Part of a small language model's weights: LayerNorm before each block, 208M tokens.
MLP neurons of a small language model. Each row is named by its layer, matrix (up: input weights; down: output weights) and neuron, and shows model dimensions 0-159. Each number is 128 + 32 x the weight over its row's rms, rounded and kept within 0 to 255. Numbers have three digits each.
After each neuron's rows, "fires on" lists the tokens most often at its 100 highest values on Wikipedia text that the model never trained on.

L5.up722:133100138116154134116129120176111079117106104140139191144124104111069142140119107093151131119120133149149139150233142125120141125102168109124119166157123120150194127127108100085144111118094170118156125164119165133139140068120155145022130157091127132160101118128094163123148138149131141120137133145100140104125169132125155109044090094095123147140136157064152083142124155192122180130163137133130077154092174101134133111122107171112124213143073196082092176030077118112197131059141156
L5.down722:138099105097121148088144119112138159123129154154083144102121178145088096158083050159120093099156096153082155113165068103137170153143172125136193121152121128083116173032158097113110167110151134129089140083108114137098198159114130104141133127167133185069057117122143143170082113177121171067096112166134120127156122136171080129183148136123085104119137136211165111119107128085158131143120123161139150148084083129155141141166086086139128104107147148101152159163181133104069140206136173
fires on: "0", " =\n\n", " long", " ("

L5.up793:158061113168125156084123106126102063113152100177064152098106063074132105103099114113127098116131094134154125193144121110126136072067157119137156154198133096150124162095148108138107101065158102089098046140201134098142113132158158139033189072189134155108131130159104148110138120166108125135132096104142135198207112133128107138090085122096158130185074161112130134155137126172107136134088170110145114133143107102111130136134120149108154202177125133126163119084128168159136138120152150
L5.down793:134201140116140127171186154127103159087102149113122095115071142177052157135112153154144162106125106127096150161152180142133122147117150105104141147080131128116161145120094128141135121148138144130117168030078142111099115141097109093151110157146183068116121074082139105171123097114119126049126118171183156124162094172146128099124168169142141148139144114164125101069096108087179112062139145144167088149140067124134203147202106087119145089084133149155107176104192103062151100106139147
fires on: "0", " of", "ing", ":", "ack", "'s"

L4.up705:101118187150099188142110121123103121110110100139155095051093080110113118163120164161096126115104120164168124096157197135136098170150166151170106078154120148155127133108182135124103118104104100110124143036125112150139151074112143149118156092133162146131149118133095113102174088161088105087136141157143164192143141166160101143066106100161107157135132105084140194128105078067169174142136165113192128145070119075115136102153153214101169140061122164103141100087147128086124086120108190
L4.down705:157129091107045058099106147120229114125172160110157142157111126081120137177082118146141170139129140092051097123097137115157165133148105101067075129102123114107056180155137126178148116155134104066097176177110121097112110144113081106119141127121107098095117159105149144159143121110152121100170102132143134066135144103121151172124160172151131163103121195194092084146121153106132081080104105130147081149165129138175136119180103095151062085145122149177118112181147161159162138128138176
fires on: "h", "ir", " Air", "inn", "al"

L4.up658:118051168143127176136133099177155053135118112115114146180192087152182166116136100157094115135134080129125099126150111139090168125105205131125120151147100166118105147091131121057121136130118127163130139143110135130127197116186130150111149162110084123187114127115089175117091150155162097123166130131141136151164084178153142164098105156146065137127132129121143104142165097079127079128138119152141153111139117093180087119088124148185075189147040070151115112103106182077119055141075178
L4.down658:166146158151110139066131111073091118139142109133151237125116143089129096150130175164098084141106182103115137135078176100127124121099036156107132133115115117066099110134119191131120161225085139084155127121158135153139158145076131090163066125165135125106133104139134175066136146187059076131110080145120079142139127120114130101145173133186171147111097114131115101103164133135128116089134214137083132202133103101117138160137084120181091130147138115174088102149127139137109148132122122
fires on: " h", "a", "ata", "=", "is", " of"

L4.up716:084104099121172130108055066103101120119139152119064074169150130172105089126127117166169137196068089110094114125174130159167092138079199153095098160116109126158186144140145085098142151151134132144130092094084065158091136111149138145080154103119159133162119182162075051159140149146122156165130170131123151138100128134139095132079141128100117081159120156130116097115117108168098138094103072153156135175151088144175080078156149097144132199169119166094197097103127107121108178099106133
L4.down716:102210130126141109089124131128158133092089059123144102128108121105106090155127153075164119094189111130200100072126123146101112125130075090182173124114120167065111099105063153113151147113119131052074148195178134147150135107138168089123143095150042171135172187140162174163125100149144128150113141133088131096126143147148144125093078131131192099117111165115126105135121111092162146120161191120074144156113174132111146201151119159129114091157097086186107165139141151156117133065117149
fires on: "In", "l", " In", "m"

L4.up339:153113163136122143045130094090117123213102151076112070084193119110131171115106181105143120142082087101119123155091126108098093099089154133143100154169076106125121166154145103118090099143177112127062098150160145161156128186137143150087132116114177095166125125153058146110149104152159074102095204127183112140092168111122128105146237134098085135183083154125182121128125176134134124120139104109166094130173139133108158129107113136099099123117190143125141153122102150130150074148096188
L4.down339:137107169154126136219115120167106094061151134123087140163080128166134099170160128134057154180131154174103148138133110088150149139156107125116133072108121177139096085115152179123141078166104160128178112147054112105123122093074075091112144109099064174112126153086156106112150085114140138202180084148129129188163111157116145157116123091150170125078168053174058140104151098153110123136114146115172182116083101139197120105129172122126148081146093136139094129129111089118132140113110108
fires on: "b", "c", "h", "0", "n", "l"

L5.up436:076069126152117110084107129098159140114091117093095092150099131118107024085027099076110149111111134172102157134132132161137142129101164157131087164139106121194077139143231132089118079128097126177175159102101155124130066156144067117184179132099123140146130133150117145146181139124120139130123139137182131187080084130128106100148106150174105118167094164094117168111114148129124137146132107153197110098092093128162161079133174154151156139100115156148205083160130148143125121116128130
L5.down436:210146089127157111143158127153103114100132110140113133119156101127142196201181134185132136141128140076144127108126132137106096126150159131124146124061119147155119132134065134135125201115124087085100084172130097154126183101147179107058089126159134098135127132172095102138074131137138124143145146137109119089210135120123140136086131112181145139083109079132112111118116111131106087138088164105083202228206125145094092167136110100138130121136081118100049195090141159092149172133138090
fires on: " In", " in", "a", "In", "7", " Sh"

L5.up672:188096122139071175184095083131149119159151139127154159146087114106142165123140123129124160162179076117156188147120131115127164115052200144143130139105062143119069169141074163079121191107162085146097108133076108131117105099116112130157154121152082175191103080115076126105155096133186117080120107126121164148144161129154113138138196123136043081132133095140149075115160101124106134120107140152124137108184052118196153158118125083177122115130125112117156153145079147075154112136086132
L5.down672:073090118123137148126138145143122147091071156154116105059125135148110134091110120133119096107094132200148092059193084104172140153095158145146112099154142079044132116125202117160140124113106139082207099156154150145119074126171137120052166150092152130120114155098141154175142170096166146125101146133137116120158102157117122113131066162147196129129153127111122136157121156112102125096150108187078051164094134136105148122160166160168099152065115119156089147092173124164109144126221124
fires on: "^{", " is", " sp", " pl", " Pl"

L5.up30:164155143109109122145095051108123146137128038147109180126123162098098112218090121182120133142133122134187174109074139113120111159117077151152134135111091165122105103148210113121190148168115127109119174122053099140144119146117135092148166152070135128133147125128083109113190114164107100149126116131090113103122179172136154138157088148139133106131082119165145158148168105118189105128106159154172114109060090098116108089137214118148134118067069175091157112101111172169139109078166116
L5.down30:144117151150100148148135152147140089096082138101149089138149128157122126125172096102099116121114085137115145084125061157075088131164104136080170142115151086189151131125146185103091142146137144163106118204177151154086151168200107128152109071143104133153127129150144123164119138101167161165065123124186085185209132101101111111093104155148122115123127138119142113178066083101116118138111097117074163146158160192159105165115025167103111110153112130178156111133100164098105102198097178
fires on: "ch", "at", " th", "ail", " go", "und"

L4.up313:154093148153068159119124102170155129098149186148154171163135117113134132115101149147133109189136125126194100126121144087112130092142156111159123092136174105108157148144089129115110202143199168147103148138114096151105154151149121138157135146109088148195162143114094144067175096120150128147146098042126147142138140126104024150179108205183090062079099100106154113133140166091136100151147158136114062187139132169140119116151125145116126127138066125124130082122123095064104069166067137
L4.down313:135163195097215164116143140090105132087095098095125117146093154136119137183173109064120157127128115185076142139146128114117120197134107154106107136143077152135117111116184120142164130106046104160180138096104140133145140147063171099097143069143178124083085165093111096120131123143132100152124125181129073158130085201182158130072133052104155132163124179146087142127130113167124112117104121101155171088154117051134082121118135160131165112111152145112097118137109159144093189067150146
fires on: "ent", "ated", "ot", "ran", " -", "ag"

L5.up210:057153155096030138099136151125097122128091095130169131084073126082107139232134207167113145113118133119231172138126142158101071164101136120146140120119138143209144172144104127151163124187128176120102104155109144119161167165136107063169121169070124157118102131132137067145124130151142121133096116171154136122135087130129107131130123104098087099140147091104127126118135135100080142167170195079120118141099154110137095156097104152160101134076143079145057158117127161130153170108142148
L5.down210:166120116170222130156091127155141097101163148179110116161186171109124129053137063105104128176123129142102117073135159110142099066134132166112152142160143114087145107068170164102113112076133130117162157080144126137100104093132152135065099115183153126141129164160132176111185148136114128181167172058159141158178139117111151142120143164129195137119121115116135113211128135129105102106085047111100132132138084110134158113116194124056147123161108131103204095087140095105114100133123107
fires on: " of", "re", "est", " be", "ic", "ild"

L5.up745:130110154172095125153095091087132124115118093163143107126156120144133159179116110149165071154129110171187126094138163035132127161191207107120143161086133175121163097119114113137091171119163081174073129114099104093116095114149179150100157118120106146114126050116084120176098069118135171161125133097106186150134138150137159140141181178137068042109120113104134098121125177149201083129122138166076152134091112131122088139110130110110116179083127103095132160122162151126060090124167160
L5.down745:093142138117220129144161110118096111116119117142130096146049120118133135119162130109133162089165126068113081159121130166126106149062051144130104083135154128177074192156175152117190097084150135118167084101151110094172167170130111085145103145126176151184117088103158112087200173111120075135169157164086119104134132128116166125160118106106119168103137129122098177188155126096091115141114181080104139168116182076147122077119130133209109135131116156078122104162159109112158146149084124
fires on: "ic", "ated", "ot", "ced", "verage", "igned"

L5.up864:159076167120125131100084117158097126141102111195096129105106128066175119117108108121175113137093111134166160116091180164080122127135205126095112123195132136213117084119125103117112125113150144119102100168093147094121080105140177169110152122086130176120137104074119081081159179159180110159157186112147131108121130124135124145141075107084129133114147166111205112142157159165082142160144149100132125112114117092134056114137066137151121231140159093101135074128152131048158123174098133
L5.down864:121128152124177119135140131115189099113161090097122145135169116126121134090115120130136141163138129129096135111132099138146064103100139133166127143128139111114132145114092110132116196170162123056141134093174077080000158182238075056112134151112144089119086099181172069156174111073122122119142167092178129115122146168094084120156152113116117114152137129144125175091153122139181143158125130141144133103152158131091138151077124101131148138115103107154132079171184091137099127118205122
fires on: ",", " and", " or", " ("

L4.up170:135176089111150184145139101099155147140148169105163183104088135077137136113111145113120154097157069117147120126112096075128137196097158142158134153134107114117113149137139174129050112139127120151105216082093092149207147109171133169106133139075134191181139142096122072144175149158090148121124156189161112097150215107133077072112165145134134046102143130125107140131153131129136086116082129105142142126155120167102157084103165111167098136134095143069145120113084162150056102098078125
L4.down170:097059146135108090143107150173158133121155090112094068132123137116149144138116092161112137149143202156134098111127102160123133106136071113084165145153134177153124101118131080112207158143125122107110051177152141090093123112092086116158069119177134018062139127136085163147089117128184110133115091084083093152147091170165148145176086128138126156179111149119135142116159199118156116136177153154115157161091091130146059151149124144107129151090143159136136123165169099147172187152179108
fires on: " led", "ended", "ight", "ail", " joined", "ut"

L4.up537:115130132161146124146158115089098156104110122144144220142098151083112103205146127157121089198102116127166097090132115063119195080135155133154086079093090136147155151050132106078123144139155166139118138118169135141113099136126135116127215095085119140208148113116079131090129137134187146136137119130116123159183116159144082125126091156114100054171201106108090100158126162078076091141111141144148114110102116132151095152193166154102140158140149103109099140080077163094144086157099161
L4.down537:135102105109111120094192128137144085111191180122124086105121140152143146106143161134110166100141190085104141147088128111113083162144121116148114188166196096092101114125154144160147080055123143146133137123162116217133120184142115164133091164179065109108099156147156172106089101092096128073134169141126146119170065179138123173088108130181132190104154147108141132113033120144135138139135113140121114133119129122075160083093131183166148092165067114171120122140118089079073102139119075
fires on: ".", " s", "et", "ent"

L4.up609:160121103165149115177128056104128128153169146123136111128092051137132114145090100143169134102116112142122156162110185041134103121115104175122122130097072135187169082099200091143107131117099169168127179094134123179123110143099160112169146124139129160096153211143099152098090134170137119126083170074124115163153122152116127132070122078128102128171165100177218123165176114148153178104126100115133153117133097135154126143169137121090112164127120133135100077099074096110058154081057128
L4.down609:126181137133125090147157069121126112148149150179152081136119121209070160148092133115165087130127124169119176146123147122140094165112128101178121200075082099111144067135145143173080092093086129120097159154134145161132130145080115155137093174117123132151121118183100141108113090150094142120164056106125051107098161167063136105056104110058177160116130199074135140199089132161091141139141164141160104082142121145112090159126141147142051153173131124138096115130143137154143129143138176
fires on: "==", " was", " =\n\n", "===", " is"

L5.up606:071115078151126123116115135162180112093174110156144130073155098070116156081127064126093127140146153142145132115105100106146099149073103196175135137157132137140081107166147109098139124158124136114133140111095177179119147085136155099046158157081106165101159199122147098146141065147103159145129078135181184136108121151145113135094149097082120073160097132146087139198079079155056171112133107175069133134124082103118150185150203114118106133109121156098146105145092174157085134108155117
L5.down606:142078133142135135112144156074126074090137133116100102078143189154158115197109178151198178126137101131110107138143156099076083141149186134123138071076130117141132119155092144178133114131159094118111088148113129108172108178126059117139159129135201105160094104150154131158162152116179086208069184123130092168131129125135167137096115130116120151129180128140136143102059152098197102097134068102136160135108184099120111062099103135138127046097106138120160147104121125127171089079087145
fires on: "d", "art", " def", "b", "ro", "ld"

L4.up194:089072125168075153162098113128128124183140121080124140162169064113114160111115136118103170132112077143119146111110110085156136137109126164102124143128092174171095125121218125076156181104112099148112092120106199101108148132103135100135094158113095164144152202120105119141139195148139136097133139066117195103130130151122117109061119109072106131144115065137177123144174105165137113152167120178118138186119082130109166124166141166115094219105170150097162079110147071096100132130136204
L4.down194:069174095121083103183154142119146128119180136083162154089114102110106129173095090144132084162098164150155115066156112187146149158118083156147099126063138175112181105178154129042159183122053098127161153128139131155112153141151136142127078118103101164084105140112123145148125185121120135166082150143131107208125086121150158183143168046176138168135116099126126170066136099151144109166128101166096152147088118152097131093150137178072105157156154107128116123145091098124105077162126090
fires on: "=", "pec", "ulation"

L5.up913:139114114135169182100103104103125072138123098132102106082111143100159126163092095157145116171144119164172164117092045161131132094131131165132167130156151131157150072115131154136173177139109104131075090187095120122157119127194148177103099091072126142106130136142135116063202160136178138106125189120127067151198155131105105124046057105135081088134098059095142128144136144148122138143086133117151148157138140130137134120155134184165141189155119100092093160070185157127103126124059107
L5.down913:085143167112115118133172125123097114155170104148139176140122172084118116090125124088105193093167110100059100145142160143075083138116128126115127089110143104114171126071103087090144152112143171074161179055072121102064143164113109115144098136130168118170120162142116124157123165139116112140172158135115115121119076214098122162168168160131145159161071177201088089092108130091096190120175132134108160075209070121113150153095114110122116118107135099143102086145104069131172139141161141
fires on: " Total", " in", " from", " en", " an", " were"

L4.up232:074126092156099214157133100161117131117113115133129155057092171123140119094090076162161104162120119056124168125125127097100092131103163140136114125140093143155110115115165102119158108110146124087135145135090158132158083177181126081133086146097121163179107061150149134071165166189159103068110175107119171077116197166143132104110200168124107069186095106168208087118131135120170142130052132139164094167165165144137105158133162104101144129122146107104161084135122150152141115116139104
L4.down232:167134139104165105104116100143139154187117206115124150112185072199186120099122113135078163109153148159165069124110131161103126170154135176151150117107166094100105124140108168088049122103143144175123136138138109138127128080070117182084075075148157101059149142097155135160133086124103134173167121119122166181072075087124114105182122116151129179102173110157108091085100079111095119177128136159102180085115083125162144072141120111129166161175168181112141140107106136097115096160122127
fires on: "d", "k", "c", ",", "C", " cent"

L5.up351:118184141104131139124089075103140104144064108148158071088114085164185128160140135117156210110167118141146135127135140176080141154076144136200175169111096175080076085144125097132128118087122130158095148132086135049141144171151140104088119199057118147141134102130133118124091164173138109123116140104163122117092110120137132108133119108111153072161114112084175116202157187150131054086107147143114134123096126135107101134141095172089124095124130131145094092195119155108162099050183119
L5.down351:096070117120165185175161141171132143135143157142108184175173173149050141094167148135137086099078126135116084067076144066169057120143101117116086091128148113173157209084094166149090149132142102145174140108115120159052111151146094129097110082108130119083129156106118156111176068123120119120114150097086147130109106124134139135134154157117093124072189132119084172140144100116126198142145109144160127136158118115151180122150148101142143129150161098109179146115099092124057113208157103
fires on: "ic", "est", "erm", ",", "am"

L4.up415:135088185145120125113146141128160132147143142076162126082068042151107097114123142123161121144145104178141181141115145137146117076100127121148124115096125168121184121123085125104099212119220130150135159094161123139091173150104228094080145112063087152155081110105059141099086141144130106160178127048115146188136101102121090102118162104142113156108124138079124105111147171172128113122107166094127105127136122098188134165137151165098162145151121213114112087100148116075150104118120139
L4.down415:126119066111127157116142143152123121135083135103162125159066075136148109164186123101231164089136155147173140142130111197123112142135133133165109091101114135179114140126136116160089152125096154136143111085162131208175160184108180177113086158160133134086175145081088101110141115082065115219101131098194136137090129095124118148142081054130143081069116157120104085097139152110152134093119129156141169107147100102118132144109143072139118115129086109173099176080164163148135156083129119
fires on: ",", " (", "\n\n", "s", ":\n\n"

L4.up907:128113146112110110203109047108134105132077130098124146149149120125125127055084138112140148189170125143112179142125113136094124139076188201158110143095123140093052110136185139144099162115095156147119144159115071131142087111178135096133171161098139130205172124141110170144148089133141101132130157131163149125139156147208024153153141162149108115129165094152159048151173137111140143066146140111147112140175091159171148109188138092125135131124088114116127120096089176155111080098100106
L4.down907:091131161130096128157095154152159134165138112117170121113089099126177091137171121204129123044135195157104110139118100131169129130173063096116211143136158088100116153098094122116092199115131140129157153097129143081217147159119125109199100104103147164069137141103179121092091198134135126114212109103068118104161165084091183098111124110130122171119136126076139128107134098117091062169104123151084157132086137163121154144144111175104123168129127114138090120124116172096092122143152139
fires on: "C", "c", "p", "m", " in", "t"

L4.up293:078119092185150128176123111111141106190082067136139152135128133069151137079129121143165119149088099194119155121099149103156147138112120195139134053169102144158113146101233100086126084128095148141136067149100116099142135151146107088139157158147118119152176191129116105136176165196134080109166175110123133128099137165155144117091107076088088148205097129128206135133165130122147134137074120141093140136141094107087129090145155165132102172110075134088121123073116144119123114051104133
L4.down293:134163154130147084148186109142159110102086099142082172127146086125117136059097159108148117095111150157103121162165159109175115156145141149110081092119197146118143118143127146154094117165127082120129125115145104138109166043150047149044120152117161158095118099203070109122146136111141087141158148150181130147134098122122142160098120093087130167118088156132131092196128127152097129104146080127074195118099135078150134116158107190142129117105144158073144098108083146184197070174170170
fires on: " as", "=", " is"

L5.up824:184142213197137133107130168127136143180102074133168166109081114086110109130142131125113092122099174102118151125130119134098084172137117136053120098116123132151102159092145139120109148119131117065168173091130087161110140103084128111055149141111140110227161127165126097166136166101151125131136117112108090142047098178085141135090112130186166130118145210129150101137189103090112141135164098096144139142109089161100120193120105160148102091120077119114138077054128156122146181123084103
L5.down824:049126035038124115147143087125123125092143160106084128127164138133133113138124091126133165130181082172126113142104111154157154086134115144203163140173146143127131124138133102146136094153116139199117109199120164088119114122156137126182103126168148107094100123098125132092096076135091106150138127139188209131185165094188084132183147133087069110130116069152103142111077119164150162110059182140125118113150157071132126054146122114129153164142146119132154143188152116131081082129121128
fires on: "id", "ct", " Mor", " cr", " part", " hel"

L4.up823:152047152117113099117075103057112080091135100134146151175180132100095129164092193125131089167080177142117216118159135161148117129141189137129083087110140154152198162120127146117096134116194131116134132113190122169167140124139122190117168116134123125124145138149098167069093141160132113141129140097151148099153161151112107092056147042147096180118115156124137136167206083153120139164120093100097100126114178095138104144108094148063082161148162111122152119107129106090089149136106096
L4.down823:112157158115118168140152132182167179154163120137094087098055129165163116103137118131146141120158128093105072125159142128144121150052062133110190187118090125099137091161128108087165174140117127138101075121037143092121136103135120117126091161130152145153080110169111125157140101079113118052126119117118083165157096112110171091150146212173191091150186087117053120087100161093151154073112143129147139114105127135115150131189186085177141116137099149134105164160164121149162120107155136
fires on: " |", ":", " of", "n", "ost", " from"

L4.up598:193105090133054115093123128083111115193086114125151065068078074156136126107134119155119072114078116172104136159122142152117116110123162107116100136113143126154184100158111095113082117075177115119104142186158166125153129195122153098142089191100147126129153098142161147176132112146184105090137168115199160095173141125152095053152139074140123117187111204165182137117093154101131169148108154104106111162142140192128136102144146157070103150113140132125205114138159120124149095162121143
L4.down598:104142167159198138161146112153132137116139124113105152178142171095115141177109116128120164120204132122138106107123156090153138129145105188150171127141116124124080163143144131117147118162107145158181122023126097140118120075095106160128150069117118140148106126113076124058134148132102126137144104137055087176080122093086151204101123155139149134065133059115025109134162105132138089112107118164180148122089116037132110172118114134202152113133184102125063124104091124139127119137148116
fires on: " of", "c", "b", "=", "–", "ited"

L4.up92:139140122144165131028117141112143073109105130104191159111071148077096106109156110197137080164082156169116115127175134070181094122108150180079139164132141131109188120115136088132165095123104120104142098112101150147148121153117169153116072172067177138109155183121153147142115109178148117127120122051122144182157161129119102137101116136109094102105131097124111148147160159118165124117080141111187157174107125127133106138128162150089158100061203154065097109117178084102085107070159155
L4.down92:157145134097115109173144106137065156174123121159101115114181128105176105144119112098148135115147127061161144087106183178110115142146140138176130145099071110106121129181091190155117121143150179167138112102121139081103150159187131143102181139202055054137097096164120112128121135129122101125126143207113106069081133167072194101184108098087163105173140146121166128106116134165092135136145135168064164100105116162095120186105087107131110153142064078136136096104150101150144071141105130
fires on: "ant", " Found", " Alex", " Jan", "ick"

L4.up492:135132123120153100153114139111060105140178140069103182154113129118101104141148163117113075179091087117160083124145116073079145112089109134144143119109120123222156191123187145128134111125171127130134159134172137144140156062105148122059172135152128110160132086112135094113141135148159122131128133090102116156171134111121128104143150012116070144165166163099124117113140155081133167167080136134096177099167143088158124212163091139114094178123114143076108100087077096098168121157145196
L4.down492:083043149136109181152135152121181111125127155178101082123131093155147129147099103170157122131073152117039144086133127177171079110100149159052111115132152228126141080143119085093187131047138098141113082074061125174109088129134133094163091092078155125102140154080107132168131109093119149108097102160094164145108094134136164142111154123125149112083108122164147174152129160192110098089123153158187112165118130160117118112134109097163151135159147144117136099178118144154078123144138104
fires on: " s", "s", "9", "if", "."

L4.up213:185133179142143153032101143138099085128121107205127145132084124111124130088130130149143073137165106151165118078202170121111090105122198144172123067136121157148073171135134158152108126089113125104082129104131115152099175117098146082179139190110110174121125112145131128039131128168103120158164091185155138072176131167165129109149096157086137086144162113088131135124172080101065138112092189116136146191126103081140099106143123168097114108107139088149126126095100124154161080110139157
L4.down213:132113046129143102213123062104142125123133122092128101097157171114099136158105116144154146082117139115079178172085142121188178170084051171085152132068139134111158107190134092108137115149156126129176068149147137114212087085149067137111166091142138074128114114101150111202172130151151161099096132083160077155102127112099124124117145153119095134101053153124127116131086162105152123139168107141103100083164145148104140131103118144120159158147088185120163099141153141074134181098106138
fires on: "ur", "able", "h", "al", "ate", "ivil"

L4.up329:150127180134079084065120103091145170106152127150172184098139056156123131130095159206070145154061118147120131097157131096135130153108173111129120114123097149094101117129134097127157161186152165114138179088153118117120219085089178145123090148147148174138133077058102085107132111148124115104157126104143096141154155131134075145074146054124067166154140140093139122139142137079172143152142118152134087184167156120120158138143117154086156178149165121121119047137126198150073149138110121
L4.down329:132170103098180114139111130164106109122113176144114100096132154075109101100149127097129140103161108120138151133147182162133141089158129124134134135128146139186101184159135179130123139123114100076121096189123139071159075138189104142097197181145100147135085184148114126140097146142152108116132113111116078107128226049142169130089142169111130078153072115164130133139149102103139139130126177110110177042132128149124134150139191095138075088146167148109151097084064117099059118079171062
fires on: "9", "ic", "erv", " &", "ain"

L4.up684:150063178106167191119189115101113123108106131173070119076138139082107076187121103082142139113144102148142097112096145084145136113111128125127173166122110149140157204169160143075139104175045172095166146130169134138082159118191131115035113096125096092148172118114104095172146187155194084102072137167125094103180085155143147114127129121162120123150136075085144177115093098076156116109122141144145149081115127069100136123159137159162145111126127153144101124116150125101146143080102166
L4.down684:134146131160145068138078133157128170150121105065133129191085101184159123104108158171120163161111196173121138178163122162068117139145106142127076151125088085145130119087103115172108158106181070157113165131096177105170142156076166151129122103074149142204112138111121195093101104162092179100182114024115125125087124171139101145056110164160135135130130180143082088134150153159113095136143136131082082152118106152139108084091170118124141088135121118149072084112119145137135108136116106
fires on: " H", "l", " Z", " (", "n", "i"

L5.up165:120116105201089099124124102145159133149091162088130158069124122108151116127181112153103099085167144177108139105122136093186139196115140119143177173141137167107137151108127095107098130202168172163108169179141110102151125157158154135095165185117105165105114120153071118159110114167139123087091160074076116189134120101170101096145141063150101068161081128093135136105119119108136071057136152167145125167075115135154118142137106143137150136067158166112092140171108100061067070161166111
L5.down165:076113156110115142109152107084135081132120122170097133172099124143141160160125210107087188176110123091155126104116149104165131089120140137124149116106123101157133155156153113159174079110103065076107090105144114156138152092158119148115131118110097096109172152106075141135168093097150112099129149086153148109217139062100097099094116201162137113106200103195096139176121073108122150094092192106192119123190172108127130118119172140095157094143086114145146106111095142162195106150151194
fires on: "0", " ret", " several", " six", " three", " four"

L4.up819:137115148164063109125152133120149116094048110164083147121173157144056023128150109139131147107100123176146173085159100092165164113164136135139143164128149185115115101104142131087114085167133093156163139073072136099196148115116125142140129201114098183104102110145097117148082083133147129112145114154102142194129120119139117048109148097130085131097146164068100129116105162104141154100051172164130201160119140139152138117126066135144104164095176119162119103165166123140090149119094152
L4.down819:105123108093126163132129119109123146102171154139146102131083069132156194142102127134125127138122156066071068087113159152137173135067128122109153139109091088129138151182098157179151143095140151105071123141132130098090136160182163120117093107139139090121157094138165136147166146141131108155116109073147083044146121103159121208189108152138200077194089087143152120115144100166118088164191061118107095115144142113097130166113200126096153121089130162082135180112069175121151163134150096
fires on: "2", " Sup", "ive", "iter", "5"

L5.up655:099122151147074188140076127178169171128113139108158106110135064132090187109130178141080100112070073147158155129151150081129099091111126151142105135158117135097101116121094098144149151135172117146102161071107130143160118092135171126137104144017151162140118164119096120045170080088108122169123091134092146166093166128140115119077150182136115110161142065136150109153126136131167112089071148144145092140176111176155145137159154131132132146143112171132172085109055175203140135075164105
L5.down655:104131132091154123143121067097086157069151107104041161059164166135098099139139142132147211138174169066100154058128151112092121192144135158153175084119181132190148187151185102177151139115173125107125146161118134105143118149039130110133127136131123135102078119125062129111136171146122107091128132146116145126151135110148163155156139116135146159073139147164092140137137093077166142170132138140106133117066176104082150085087133156102152093117112109110095161128117131044097086119154087
fires on: "und", "ed", "el", "b", "al", "d"

L4.up3:194117137095060087121075113091088162108121141193081136133029093145113127089123173144123115138106121176146167145127146068103095106107118120152072148148114169126178112122169113124107149089097093138129054122155155069159153143091174153174163174073134120184119154107117188128112193134178164145135122087086171140114160102131088110154105146139127167167093158147182114109163129163083148153076197153132124131143147044131151129127148135134142149134149160112147109066105121137163112113158144
L4.down3:130160115166186154115123140148156144142095077119160150108168134125083136165159127106109169123134130118123103142120131147176156124108163211099199119101117115164057091125095156146122166211140113122133178110154166172124099104125084120083071107133134112094113114109076075109154096144097087112123070153140093123115105138133130163065145114156121090085151086085060168146086074101196154125162073097166104123129123199107108070098131100170123107106130114168095157197174148107099138173145129
fires on: "–", " (", ";", "ost", "et", ","

L4.up84:123079167126150119103119132118113044165070089100092086116137151154101112142125162091107170132083163139133145118116118141179151090113152151146141158137126126109087078152175158080114136152076109161095059142122176061178160107124119098136185155080144140148139108107151125127154158179143088119236114162163147131126125142145079164084077137143115115116125147097175105112212137180123125077097122175139165161168074060160105146149126153106121180116101119132157074079105144122138155073130134
L4.down84:120081142095134104083200158071142104112110062083143140117121121095146161098111144145131111194099102134155097130152120096070097151128107145095174096137118078123055102133130096121105180155193121128155128112168117148128166136193131139081110075128153144154115138102103152120184173179086107174128182131199127119119131175137090067127137142163130145156145088160118141159138128101063098119101209123127209137143139171107109139104088194134139134108100085139121113090118097174069123132121194
fires on: " in", " (", " of", " at", "ity", "="

L5.up350:144087150164161114132107123111125127119106088128175130189163141117075115091104103071186094139099183126094155132204161092099082157105112175083163113138133122191155070104146146132139118093122197164100123054093155152107122111087183125097149098086121141156122097084120160151109112159112171097112201078099132182137143123138145127059104139117148072122136123077114079173151109149114158132129138135192101093096064117195152125173153127089148189096130139116110105096103155139119149092136178
L5.down350:076133150101114136145122103099154155051107186083096134133162130146121103095145124110124111112098160090187106127140166130120162087063148133159135124088098149141134118116198191142092130110110129150073082066121088073130095170108171163070110148140118105128124131102092129159122120108143169116079124159175187106159164174127203132138151134142108130097184156190167088198114186160126085157129094191111153154093098155145121078106103158126118113095120129128210121110084159088145167122174116
fires on: "0", " ", " (", "–", " =\n\n", "ver"